config = dict(
    num_hidden_layers=8,
    hidden_size=704,
    num_attention_heads=8,
    num_key_value_heads=8,
    head_dim=64,
    intermediate_size=1216,
    vocab_size=32768,
    hidden_act='swiglu',
    norm='rmsnorm',
    norm_place='pre',
    norm_eps=1e-05,
    positions='rope',
    rope_theta=4510.0,
    rope_fraction=1.0,
    qk_norm=False,
    attn_scale=0.125,
    bias='none',
    tie_word_embeddings=False,
    parallel_block=False,
    init='normal',
    init_std_qkv=0.0158,
    init_std_o=0.0,
    init_std_up=0.0158,
    init_std_down=0.0,
    optimizer='adamw',
    learning_rate=0.000602,
    lr_mult_o=0.886,
    lr_mult_up=0.657,
    beta1=0.95,
    beta2=0.98,
    lr_head=0.0076,
    max_grad_norm=1.0,
    warmup_steps=371,
    schedule='wsd',
    decay_fraction=0.73,
    decay_shape='exp',
    final_lr_fraction=0.1,
    batch_tokens=262144,
    max_seq_len=1024,
    doc_mask=False,
    train_tokens=1034000000,
    max_steps=3945,
    dataset='wikipedia_en',
)
MLP neurons of a small language model. Each row is named by its layer, matrix (gate and up: input weights; down: output weights) and neuron, and shows model dimensions 272-335. Each number is 128 + 32 x the weight over its row's rms, rounded and kept within 0 to 255. A neuron's up and down rows have the sign that makes its largest values positive.
Before each neuron's rows, "fires before" lists the tokens most often just after its 100 highest values on Wikipedia text that the model never trained on. A number after a token or word is its count.

fires before: "," 24, "." 15, "–" 6, " million" 5, " ft" 4
L5.gate266 [126 159 137 103  80 161 127 103 144 117  92 153 145 141 113 120 124 158 149  62 159 172 149  95 180  92 114 131 141 152 129 134 165 104 121  94 113 157 130 125 143  80 181 157 111 114 146  78 127 139 132 203 139 152 116 161 127 133 118 152 187 154 110  93]
L5.up266 [ 89 155 109 126  77 187 132  84 133 136 130  82 137  65  84 140 153  96  65 121 147 121 202  80 113 151 150 143 134 154 167 135 126 101  98 131 189 137  85 120 151 151 116 182 155 166 128 107  81 120 113 154 163 100 211 131 187  18 130 125 138 161 102 146]
L5.down266 [152 176 128  84 132  84 124  66 120 123 140 173 186  57 140 147  90 128  77 134 114 130 133  94 139  80 126 143 176 157 142 138 103 135 138 176 150 138 162 168 173 160  58 167  87 142 120 119 123 141  93 134 130 107 124 105 242 135  40 165 112 173 111 125]

fires before: "," 66
L5.gate1021 [208  79 114 133 137 153 103 132 139 102 125 215  91 120  96 158 146  80 108 161 127 216 127 148 149 133 117 103 111 138 157 163 114 139 177 151  73 102  59 124 134 156 135 107  57 148 131  95 198 138  98 124 163 122 156 139 100 144 133 135 132 150  55 103]
L5.up1021 [106 123 116 176 141  82 167 124 106 131 104 183 119 132 152  94 112 158 119 140 140 120 207 115 144  94  67  81 187 123  78 125 147 143 189 136 118 112  95 153 107 111 135 137  28 148 103 105 160 139 115 153 134 133 126 132 129 132 105 151 184 165 112 142]
L5.down1021 [171 196 192 122 127 102 162  59 158 114 154 113 152 157 132  95 104 138 106  83  96 103 148  86 103 133 134 100 110  99  99 131 131 127 121 116 128 140 174 121 168 100 135 158 199 166 156 150  94 104 119 163 115 106 135 109  93 141 102 144 146 140 135 118]

fires before: "," 39, "." 24, ")" 4
L5.gate204 [166 124 169 131 145 179 127 125 106  89 132  85  70 159 146 102  98  93  79 123 103 150  74 154 134 177 159 163 102 108 130 101 141 118 129 197  85  86 132 132 107 139 122 145 172 115 114 159 175 155 149 137 115 160 161 176 111 136 120 128  78 120 120  67]
L5.up204 [111 115 132  85 106  47 164 140  95 164 120 137 148 118 135 149 134  94  95 116 145 140 119 126 125 144 155 120  67 104  94 110 107 119 141 164 184 118 124 118 136 142  71 126 103 169 125 134 156 104 106 111 153 133 128 202 129 151 137 142 139 111 171 108]
L5.down204 [127 162 115  91 100 151  67 176 211 174  98 121 129  82 154 133 118 144 136 150 173 105 174  75 145 139  92 209 139 118 137 123 136  96 134 167 161 124 114 124  94 143 125  77 121 122 133 148 138 149 125 111 165 111 161  46 142 116 151 152  63  71 103  85]

fires before: " |" 51, "," 10, " m" 4
L5.gate764 [109  90 104 159 144  91 115 127 116 124 138 139 157 139  92 164  73 104 136 150  94 157 137 176  94 113  80 160 120  84 126  90 140 156 221 138 102  69 121 106 104 153 181  89  65 150 112 162  90 117 126  52 165 112 200 104 150 106 108 152 111 213  60 151]
L5.up764 [109 156 154 128 130 177 118 159 142 135 138 155 136  81 139 138 137 118  92 145  88 114 114 113 149 148 126 111 163 107 114 115  88 132 112 160 108 157  59 103 135  64  74 116  44 102  86 182 196 154 132 118  93 122 117  85  51 100  98 110 141 134  96 149]
L5.down764 [129 110 129  68 121 140 124 147  84 102 104 118 152 158 127 126 154  92  74 130 160 129  90 168 114 131 119 159  63 116 143 134 103 115 113 118  59  99 133  66 179 161 163  95 138 129 126 110 137  59 113 180 176 131 127 152 136 134 188 127 167 104 175 201]

fires before: " |" 52, ":" 4
L5.gate604 [108 135 128 125  83 136 126 111 160  88 206 107  97 133 159 107 166  99 106 166  95 165 124 115 158 121  92 121 152 137 107 126 131 123 111  89 125 133 164 140 121 154 139  70 120 167 131 161 188 107 140  79 105 131 123 171 159 134 129 156 106 188 164 103]
L5.up604 [111 172 127 155 137 126 136 103 128  55 143 130 111 139  77 136 187 172 126 117 152  57 119 161 133 123 117 184 118 149  74 134  25 123 176 124 116 121  49 125 134 121  97 133 100 146 203 180 117 147 162 147 120 149  96 158 100 134  90 170 109 102  96 110]
L5.down604 [163 123 137 131 109 148 153 124 113 128 102 121 137 139 145 133  82 112 121 110  98 124  70 165  96  84 177 117  63 159 123  71 168 135 168 106 159 129 128 216 133 136 127 153 133 152 116 136 106 152 132 146 135 147 118 125 176 101 199  51  98 107 132 119]

fires before: " |" 34, "," 29, " –" 4, ":" 4
L5.gate1069 [178 138 120 109 119  91 140 106 136 123 127 115  92  77 108 134 117 131  73 132 184 143 102 117 130 152 131  78 136 155 117 125 132 127 203 175 144 135 148  77 129 146 127 147  64 104 122 109 180  85 148 179  96  71  95 147 123 166  96  87 149 159  54 139]
L5.up1069 [ 98  97  84 137 124 145 145  99 113 123 126 104 152 118 140 116 148 143 119 106 153 193 101 177 117 173 110 112  89 116 162 115 171 134 178  98 122 140 141  67  79 163  78  38 146 105 102 159 133 114  93 115 157 161 180 119 124 120  84 116 104 162  98 117]
L5.down1069 [ 57 106 168  66 117 118 144 115 141 116  98 126 116  94 127  92 126  89 164 168  92 180 107 114  65 132 181 142 132 163 115 149 117  66 120 109 150 137 147 124 182 122 107 148 124 142 164 104  88 127 148 116 132 145 104 172 129 180 159 120 124 114 208 142]

fires before: "," 31, "." 21, " University" 5, " at" 4
L5.gate435 [107 133  92 121 138 157 126 139 146 104 129 110 121 140 151 153 121 179 113 123 139 100  88  98 136  89 130 126 145 120 136  87 163 184 109 126 137 111 104 127 142 121  76 128 135 144  96 138 142 140 163  87 197 123 103 194 108  85  84 144  91 116 148  76]
L5.up435 [153 113 177 155 117  72 161 170 152 146 174 142  66 119 123 118 170 167 122 167 143  69  90 155 103 116 147  76 128 105 128 154 154  95 194  95 170  97 169 115 105 152 149 113 146 131  58 168 150 125 128  94 142 145  84 182 207 108 128 152 141 176 138 152]
L5.down435 [155  86 147  92 147  92 101  55  95 111 161 177 177 114 165 168 117 108 158 120 115  99 104 174 129 124 118 154 124 127 130 129 135 165  99 181 111 106 131  95 145 121 158 114 141 141 151 145 110  66 111 160  73 143 144  97 138 138 101 100 111 110  30 165]

fires before: "," 40, "." 13, " ft" 4, " April" 4, " December" 4
L5.gate390 [ 70 113  86 104 117 169 133 152 126 168 149 119  75 123 170 159 156 133 142 111 116 168 131 114 133 147 139  97 122  95 152 135 140 144 109 176 169 102 187 106  84 136 119 208 141 101 142 149 121 141 108 169 118 119 109 162 155 159 139 120  75 117 146 140]
L5.up390 [132 146 117 126 132 101 186 109 106  51 104 145  82  92 171 136 179 133  96 163 118 117 146 109  92 152 162 154 168 176 146 150 113 108 155 129 118 111 145  89 101 139  91 156 133 183 160 160 133 194  99 226 120 153 132  84  99 187 158 173 136 180 135 130]
L5.down390 [131  86 120 114  54 132  87 151 177 154 116 129  99  96 149 179 165 180 138 173  54 147 113 102 172 139 143  95 118 184 180 130 119 124  99 137 166 107 162 115  91  97 175 150 193 123 171 180 137 130 153 145 124 100 118 147 107 128 134  92 158  97 185  92]

fires before: " |" 55, " (" 15, "\n" 9, "," 8
L5.gate479 [156 142 155 131 134  89 127 147 124 156 116 177 132 165 104  96 203 134 157 113 122 156 122 131  89 133 143 139 130 145 117 178 138 107 169 120  98 139 152 182 134 156 107 135 158 106 136 144 189 149 137  66 122 144 119 120 124 145 104 120  69 112 146 129]
L5.up479 [155  64 101 114 133 108 107  88 141 152 156 172 128 176 120 166 141 131 101 111 180 167 115  86  89  87  93 102  93 109 140 149 117 145 108 116  92  72  68 131 101 110 139 106 197 144 146 101 128  94 107 120 137 141 139 129 142 122  78 136  90 109 126 106]
L5.down479 [ 87 107 151 120 160 138 101 172 103 128 155 127 177 128 112 153 150 100  88  92  71 124 107 133  99 163 109 144 124 113  89 173 154 184 147 166 161 140 195 113 152 145 100 147  91  88 156 139 133 196 154 134 114  55  94 107 138 186 144 154 179 123 133 138]

fires before: " |" 43, "\n" 9, " (" 7
L5.gate35 [193 138 155 124 114 110 206 155 131 174  71 140 159 120 117 103 157  93  98 138 122 131 140 104 113 121  94  74 176 144 183 184 154 109  86 185 115  34 113 125 147  45 162 135 121 147  81 161 116 120 136 161 179 133 136 105  66 156 139  84 153  89 137 136]
L5.up35 [122 148 115 109  74  65  98  91  94 105 143 200 170 175 152 111 110 135  59 113 125 126 162 200 141 199 138 170  71 104 166 140 161 154 149  87 133 120  84 118 114 145 123  74 141 109  61 122 147 180 152 113 107 109 123 151 145 145  81 165 141 106 135 112]
L5.down35 [112  90 136 116 147 132  77 163 141 128 162 145  88 155 127 121  74 114 145 189  35  58 119 112 198 160 137 104 103 171 101 111  85 136 160  94 167 189 114 123 144 175 137  86 138 111 140 124 101 139 115 146 133  87 126 100 171 143 120  94 145 159 158 125]

fires before: " |" 32, " (" 7, " is" 6, "," 6, "\"" 4, ":" 4
L5.gate475 [125 116 111 122 160 167 124 147 164 145 141 108 117 152  33 126 140 163  51 149  61  91 167  98 173 115 141 143  65 124 152 162 138  88 130 110 156 151  91 160 119 136  97 117 142 127 111 138 105 132 109  94 137 155  90 130  83 140 123  94  84  68 141 104]
L5.up475 [109  54 124 190 150  73 130 123 152 121 118 133 156 142 131 118 136 109 111  94 172 180 122 173  92 115 148 127 123  93 139 113  93 114 110 143 122  91 100 135 136 125 195 126 133 154  89 163 172 166 136 106 131 255 161  92  57 120 150 173 124 124 151 142]
L5.down475 [112 182 128 101  90 130 133 115 143 134 150 151 157 114 152 156 176 159 105 135 139  84  70 118 124 156 119  82  63  95 109 110 107 116 182 106 156 142 139 150  66 166 105 117  94 128 105 199 147 168 169 122 177  93  94 142 119 165 105 121 109 137  81 103]

fires before: " |" 49, " 2021" 4, " 2022" 4, ")" 4, "\n" 4
L5.gate824 [159 127 122  65 116 121 130 110  91 120 137 158  54 106 118  94 115  69  90 144 151  89  85  80 152 102 195 148 108 122 138 141 198 140 146 180  72 151 152 120 102 132 142  86  86 200 141 117  67 153 120 156 136 125  60 196 134 141 131 112 168 118  90 113]
L5.up824 [ 52  96 124 140 162 112 129  33  82 173 131 123 113  74 168 128 107 150 130  95 118 113 142 115 160 134  82 144 114 135 100 141 134 105 104 218 129 103 102 151  69  91 100  65  89  97 149  97 154  94 131 130 154  84 101 141 136 130  81  75 138 112 143  70]
L5.down824 [131  83  79 101 134 133 160 167 199 131  98 199  95 121 157 104 109 108 169  97 155 132 128  86  71  67  87 134 132 146 170 105 155 150 127  85 142 206 178 186 177  79 161 108 163 150  77  88 160  97 130 128  98 157 131  89 100 174 131 147 101 140 104 176]

fires before: "," 57, "." 11, " the" 4
L5.gate552 [175 200 224 156 125 157  83 154 168 111 201 174 144 126 148 179 162  91 101 116 132 116 127 114 211 138 124 157 138 124 106 150 189 111 164 153 193  68 148 104 129 155 108 125  89 100 138 120 141 148 123 119 142 157 109 162 121 183 119 175  92  93  96 163]
L5.up552 [164 119 110  99 188  94 132 147 136 112 118 158 109 132 143 143 128  86 104 161  40 124 150 106 155 112 112 121 108  98  52  78 121 113 118 158 141 102 199 140 147 129 154  64 123  97 164 152 127 154 184 151 137 121 143 107 166 154 136  94 144 151 158 130]
L5.down552 [135 204  83 182  92  88  75 104  95 111 126 122 125 148  97  76 121 113 139 117  57 114 180 179  98  95 154 155 129 156 134 160 177 132 179 100  99 127 105 135 147  81 124 149 118 145 102 163 120 123 139 134 185 125 131  85 124 116 103 101 162 110 143  61]

fires before: "\n" 48, " |" 14, ":" 5
L5.gate748 [166 152 104 155 184 121  98 110 136 124  95 141 107 106  75 136 126 124 147  89 132  80 162 114  93 113  98 157  86 147 124 148 193 102 134  97 165 113 127 117 118 159 172 103  83  91  98 150 124 127 171 126 154 118 118 178 106  85 106 121 131 129 118 152]
L5.up748 [178 183 186 135 174  79 129 108 185 123 184 181 189 127 139  83  91 152  96 113 200  82 131 137 140 153  93 153 113  89 132 128 157 111  74 132 153 114  99 125 136 143 168 172  80  82 148 152 136 102 121 119  66 124  96 185 124  95 118 163 105 115 134 100]
L5.down748 [116 144 167 178 102 143  89 139  81 157 106 110 102 107 139 131 131 147 130 171 102 196 128 158 126 117 106  75 117 142 156  76 109 180 100 114 184 142 151 109 148 127 118 187 148 159 138  83 140  71 146 116 149  84 194 117 140 181 167 168  90 116 117 137]

fires before: "," 64, " the" 6
L5.gate804 [130 123 138 120 134 123 159  91 115 159 143 109 148 138  94 114 138 144  88 136 140 162 146 105 109 129 106 132 182 128 203 109 123  88 137  40  98 101  92 105 149  97 155 121 109  98 155 104 166 172  85  98 104  87 149 112  93 128 128 112 122 110 115 154]
L5.up804 [102 110 147 132 120 135 108  88 157  94 140  75  99 142 127  95 150 138 101 194  84 204 194 155 126 189  98  85 116 192 170  74 109  68 128  86 156  81 169 117  95  65 123 108  92 218 135 124 140 142 105 108  84 141 211 141 116 108 143 138  70 123 122 119]
L5.down804 [ 79 134 184 125 128 103 127 141 126 137  87 159 183 111 122 141  80 114 111  39 134 126  91 130 115  96 128 147  70  55 135 138 120 171 131 152 177 174 114  78  96  83 170 196 124 128  68 113 133  54 141 182 164 130 144  98 116 151 148 114 136 108 164 154]